Part of a small language model's weights: 9.54M parameters, normalized queries and keys.
MLP neurons of a small language model. Each row is named by its layer, matrix (gate and up: input weights) and neuron, and shows model dimensions 128-223. Each number is 128 + 24 x the weight over its row's rms, rounded and kept within 0 to 255. A neuron's up and down rows have the sign that makes its largest values positive.
After each neuron's rows, "fires after" lists the tokens most often just before its 100 highest values on Wikipedia text that the model never trained on.

L4.gate821 [106 125  97 179 104 150 105  86 111 158  97 152 123 101  97  98 134 169 130 123 135 128 189 127 140 116 139 111 107 119 129 150 145 116  90 126 136  81 125 156 169 147 158 132 145  96 111 113 108 108 169 103 113 102 141 121 173 117 121 154 131 133 133 140 162  94 121 114 104  71 127 156 146 136 127 150 146 106  59 138 125 143 131 153 200 132 118 151 119 110 152 133  93 136 121 156]
L4.up821 [138 134 131 121 150 106 131 150 148 134 156 124  94 143 106 120 112 117 120 103  70 131  89 121 103  79 139 130 153 113 172  98 136 122 119  81 132  94 139 137 113 116 137 135 150 103 156 117 130 157  79 112 127 150 103 128 126 110 168  98  97 156 138 179  80 142 106 134 108 140 158 162  86 138 141 123 118 127 144  84 152 204 178 130 152 165 115  78 154 121 142 130 115 144 154  79]
fires after: "6", "8", ".", "3", "ch"

L4.gate165 [ 93 130 135  85 174 107  74 147 155 120 117 147 111 145  92 135  93 111 129 146 147  81  94 120 157 175 132 170 102 130 169  74 134 127 131 139 122 118 129 121 144  61 118 123 118 130  99 130 119 159 109 132 128 160 142 107 106 110 134 126 161 122 133 139 162 169 110  96 124 133 184 137 122 102 149 160 142 137 131 152 135 125 142  92 132 147 105 152 141 124 134 118 123 107 103 145]
L4.up165 [122 147 125  81 116 119 131 167 109 144 142 173 115 173 143 125 126 127 140  78 104 163 140 106 139 143 140 113 134 104 113 128 105 116 129 159 156 133 142 152 102 128 129 165 161 143 179 105 130 135 129 107 136 133 134 154 112 144 138 131  95 167 127 104 155 122 128 142 166 115 117 112 172  84 129 164 108 109  97 106 123  86 136 123 138 108 130 127 126  85  98 101 138 139 106 100]
fires after: ".", "\n", "ording", "s.", "es."

L4.gate156 [134 131 128 146 140 127 146 176 108 142 108 135 106 135 153 151 119 112 124  99 114 126 143 149 106  99 112 132 104  88  83 135 141 129 122 153 115 124 134 168  81 131 141  94 147 129 120 159 113 126 117 134 117 145 121 143  97  53 110  96 156 149 117 150 155  99 120 100 102 156 114 131 131 104 104 138 129 145 119 139  93 142 125 108 159 150 174 161  97 138 149 136 151 148 127 133]
L4.up156 [106 135 154 155 127  84 120 129 143 169 104 151 135 128 113 152 201 143 126 123 100  85 147 146 127 113  72 124 117 110 151 137 113 164  89 113 130  94 147 178 124 153 116 119 117 153 138 133 126 175  80 110 115 121 136 116 115 103 103  71 152 130  87  76 143 131  79 130 121 118 118  86 146 127 111  95 149 143 124 184 134 130 145 161 138 169 119 129 141  98 126 166  97 106 121 112]
fires after: " |", "em", "|", "ec", "\n"

L4.gate790 [107  93  98 127 139 129 135 136 125 110 111 126 115 108 142 137 105 100  79 138  58 134 101  92 104 112 133 140 124 130 156 117 143  80 117 101  84 169 126 132 145 104 162 141 135 151 149 126 138 126 129 112 149 135 146  88 152 133  87 156  93 157  89 100 174 100 110 125  92 150 120 191 137 143 121 156 139 125 130  86 164 158 106 144 140 114 121  82 158 117 161  79 136 141 123 125]
L4.up790 [117 132 191 142  97 178 120 117 134 146 123 157 118  81 158 151 168 100 140 142 137 122 118 130 157 110 178 112 115 131 148 117 158  87 110 117 106 141 184 145  97 154 119 138 194 144 128  96 111 124  83 123  97 114 100 115 132 113 113 141 153 140 137 120 105 157 112 111 123 120 135  97 154 125 153 127 107 110 154 138  80 109 131 166 183 144 132 123 162 123 146 158 138  78 127 125]
fires after: " s", " S", " Car", " j", "uff"

L6.gate809 [114 119 147 129  84 112 118 123  78 148 113  45 157 108 135 146 129 125 112 143 138 109 105 146 124 122 110 143 116 138 129 112 116 129 107 106 118 104 139 141 120 149 119 116 150 129 132 101 138 152 162 149 145  96 129 152 127 157 148 124 152 116 159 172 119 111 144 125 106 141  78 136 132 109  99 117 176 140 133 118 141 129 131 123 184 121  92 140  96 153 128 110 120  96 136 128]
L6.up809 [136 136 119 110 146 111 151 135 147 114 147 138 118 137 141 104 149 122 142 149 135 144 153  89 118 154 120 143 137 144 136 112 127 110 110 148 128 166 100 145 150 121 127 135 166 131 129  93 103 188 124 100 150  87 137 153 125 134 115  86  98 149 162 143  98 119 124  99 147 134  76 110 145 126  95  82 118 138  87 160 154 132 114 157 115 137 144 111 155 145 148 127 125 115 102 138]
fires after: " l", " f", "rew", " Colle", " colle", " high"

L4.gate791 [149 129 104 117 128 125 116  81 129 114 153 177 150  73 126 154 149 135 160 150 161 146  96 175 131 104 110  76 159 124 143 131 101 129  81 114 120 185  95  76 142 145  86 141  96 171 151 139  78 122 167  88 119 117 117 120 123 123 140 152 112 110 125 136 160 152 100 127 128 131 140 116 140 116 106 114 124 157 127 143 141  97 175 166  86 137 120  83 137 115 105 112 140 122 103 127]
L4.up791 [136 143 142 142 132 109 141 190 118 115 133 131 125 143 142 145 113 133 115 125  97 101 127 103 142 124 114  71 139 127 114 102 115 182  92 101 143 102 121 116  95  98 145 117  83 145 165 138 131  96 109 134 149 103  78  86 106 141  92 151 128 131 110 102 177 135 153 162 121 135 143 167 152 106 104 204 110 109  94 148  91 104 115 100 124 162 142  79 147 129 158 145  83 116 112 122]
fires after: " A", "u", "í", "ou", "an", "ra"

L4.gate847 [144  98  96 124 134 106 128 128 135 155 128 120 134  94  99 112 134  71  98 132  80 146 129 138 127 140 106 108 111 127 160 131 103 134 114 145 126  98 171  61 148 146 128 111 103 122  97 146 173 157 140 150 125 128 109 104 162 141 137 160 137 115 129  87 111 113 102 120  75 131  94 109 130 103 125  80 116 124  96  94  93 145 139 146 118  91 104 158 127 147 177 103 129 106 143 119]
L4.up847 [177 157 125 134  95 139 153 138 118 132 100 112 137 148 116 138 144 156  89  79 121 117 124 148 134 103 160  58 117 133  99 113 115 112  83  99 147 138 129 101 146 118  92 131 115 141 155 127 116 141 146 160 142 101 136 142 128 154 111 155 145 115 137 140  93 163 124 169 134 111 141 157  89 137 118 137  89 122  86 116 109  98 156 137 154 172 139 127 176 135 155 127 139 111 143 123]
fires after: ",", "s,", "e,", "a,", " h"

L4.gate449 [128  69 127 108 122 115 118 165 126 145 136 177 126 170 135 126 133 162 138 115 167 132 116  89 141 161 110 113 139 136 115 151 128 100 113  90 117 126 145 126 173 152 141  86 141 143 135 118 135 131 149 112 164 112 100  74 136 171 102 161 117 116 136  87 132 147 118 110 119 146 106 119 119 152 126  98 132 168 130 147 156  97 126 142  89 164 117 142 133 127 142 114  85 135 109 168]
L4.up449 [148  96 161 131 114 131 128 156 100 127 154 140 124 126 163 111 150 109 140 139 115 104 165 141 162 180  90 112 118 128 141 104 151 114 163 123  93 108 131 167 120 138 120  92  98 126 118  94 137 102  91 112 136 177 141 130  96 148 117 116 117 156 110 137 132 127 123 102 109 148 161 104 131 145 106 128 114 124 130 149 136 124 189 180 123 131 148 125 110 125 138 139 152 125  89 187]
fires after: "\n", " ("

L4.gate502 [117 154 129 158 173 119 152 139  92  98 125 106  93 143 145 115 113 120 106 127 124  96 158 139 160  97 105 139 119 120 115  71 116  83 142 157 142 119 100 122 140 136 147 122 148 108  71 110 112 103  97 165 131  87 128 100 158 130 116 107  98 127 111 124 145 142 167 153 131 110  99 147 124  85 154 158 163 130 142 146 110 156  95 141 127  91 147 114 105 119 133  99 100 122 110 125]
L4.up502 [ 86 136 141 117  79 127 110 141 134 108  84  71 103 125 117 131  71 122 120 121  63 141 197 136 122 110 109 141 141 116 164 112 136 111 140 160 136 136 122 146 170 119 147 129 175 137 155 156 135 131 124 123 159 122 127 125 143 127 115 125 133 107 107 105 122 120 119 111 107  99  79 158 129 152  89 130 131 129 101 149  89 159 153 105  97 101 136 150 119 109 127 140 133 119  94 108]
fires after: " un", "s", " ab", " Un", " Al", "um"

L4.gate1019 [ 90 116  98 127 133 112 143  91 100 134 150 168 101 131 155 169 141 111 107 125 136 112  85 124 117  97 125 136 125 117 145 131 117 107 153 127 119 141 165  99 100 125 129 141  97 114 134 128 130 142 129 125 190 121 108 118  90 138 166 135 161 143 150  92 149 126 116 115 103 148 105 144 115 160 131  88  91 129 109 118  78 105 131 112 130 132 165 148 132 141 108 144 149 141 113 123]
L4.up1019 [ 89 143 154  86 139 125 104 128 137 122 126 144 153 120 155 148  90  98 164 115 128 146 140  79 150 161  92  98 122 119 167 159 144  77 131 147 126 147 103 117 124 191 107  95 150 116 138  98 111 121 122 107 119 164 128 107 107 114 166 129  93 147 121 109 122 126 135 142  96 103 112 122 123 129 120  70 108 116 147 136 120  92 175 167 122 158 121 121 117 112 124 149 156 107 163 144]
fires after: ",", "s,", "th", " one", "ed", "e,"

L4.gate414 [135 119 127 153 124 103 144 156 145 168 179  97 150 125 115 143 126 104 156 140 153 106 123 103 147 131 155  88 127 118 147 120 124 129 129 129  63 110 107 118 163 158 149  97 129 111 131 123 105 150 150 181 186 122 128 116 154 133 168 147 199 101 121  98 148 138 113 121 139  56 128 142 106 145 112 127 127 146 128 120  94  93 136 121  99 121 107 123 101 147 138 145 121 110 127 116]
L4.up414 [112  78 155 167 151 119 157 136 161 115 121 166  76 159 109 120 152  87 159 105 132 136  91 144 119  94 102 100 155 119 154 108 108 144 112 118 137 140 156 114 126 134 107 155 179 134 152 134 131  96 112 113  95 147  99 165 126 106 120  88 148 165 126 141 128 118 163  96 132 156 164  87 151 109 169  98 161 139  98 118 131 140 138 124  93 136 113 106 129 164 108 153 164 115 110 144]
fires after: " H", " cent", "A", " h", " C", " D"

L4.gate537 [112 119 133 179 107 124 160  88 137  96 171 123 137 153 169 106 142 131 106 125 151 106 129  97 110 136 136 129 105 130 136 100 122 136 155 107 122 129 128 125 114 149 154 114 131  90 149 131 140 144 106 124  91 143 120 102 127 114 117 150 105 109 127 134 118 136 129 110 146 172 164  93 139 150 196 130 135 196 155 122 183 164 133 125 115 112 159 154 101 153 141 132 109 128 213 126]
L4.up537 [138 117 114 141 113 107 124  96 142 121 139 178 129 131 152 148 152 139 125 119 143 150  86 146 107 104 121 118 175  99 157 136 114 152 143 109 141 120 148 105 110 139 103  80 134 148  87 129 122 156 102 111  94  97 145 148 158 175 148 157  98 120 161 125 118 134 121 136 161  93 141 105  80 150 120 128  72 186 191 108 100 137 118 122  78 116 125 118 124 135 117 126 140  95 137 123]
fires after: "\n", " m", " P", "ar"

L4.gate862 [145 129 150 157 113 108 107 106 128 117 116 117 151 158 113 130 135 138 149  98 151 103 107 135 112 151 115 106 120 102 151 168  95 103 160 150 160 109 170 141 133 125 131 140 151 114 162 119 154  96 129  86 131  78 149 163 131 133 125 126 147 129 155 123 122 113 131 103 144 103  61 156  75  98 130 121 138 145 104  86 175 122 117 155 161 178 120 132  89 118 121 134 134 130 136 148]
L4.up862 [130  92 129  91 121  89 188 131 108 138 120 110 152 149 163 142 124 138 118 148 103 132 101 164 111 132 159 157  82 161 103 139 126 150 117 142 128 104 118  96 173 141 113 108 156 136 113 170 134 168 169 142 131 154 122 138  97 144 152 131 118  55 183 155 109  99 101 151 132 160 114 107  96 120 138 145 119 140 111 128 148 122 123 175 118 143 194 148 137 107 130 128  99 143 136 123]
fires after: " in", "f", " f", " F", " In", " Em"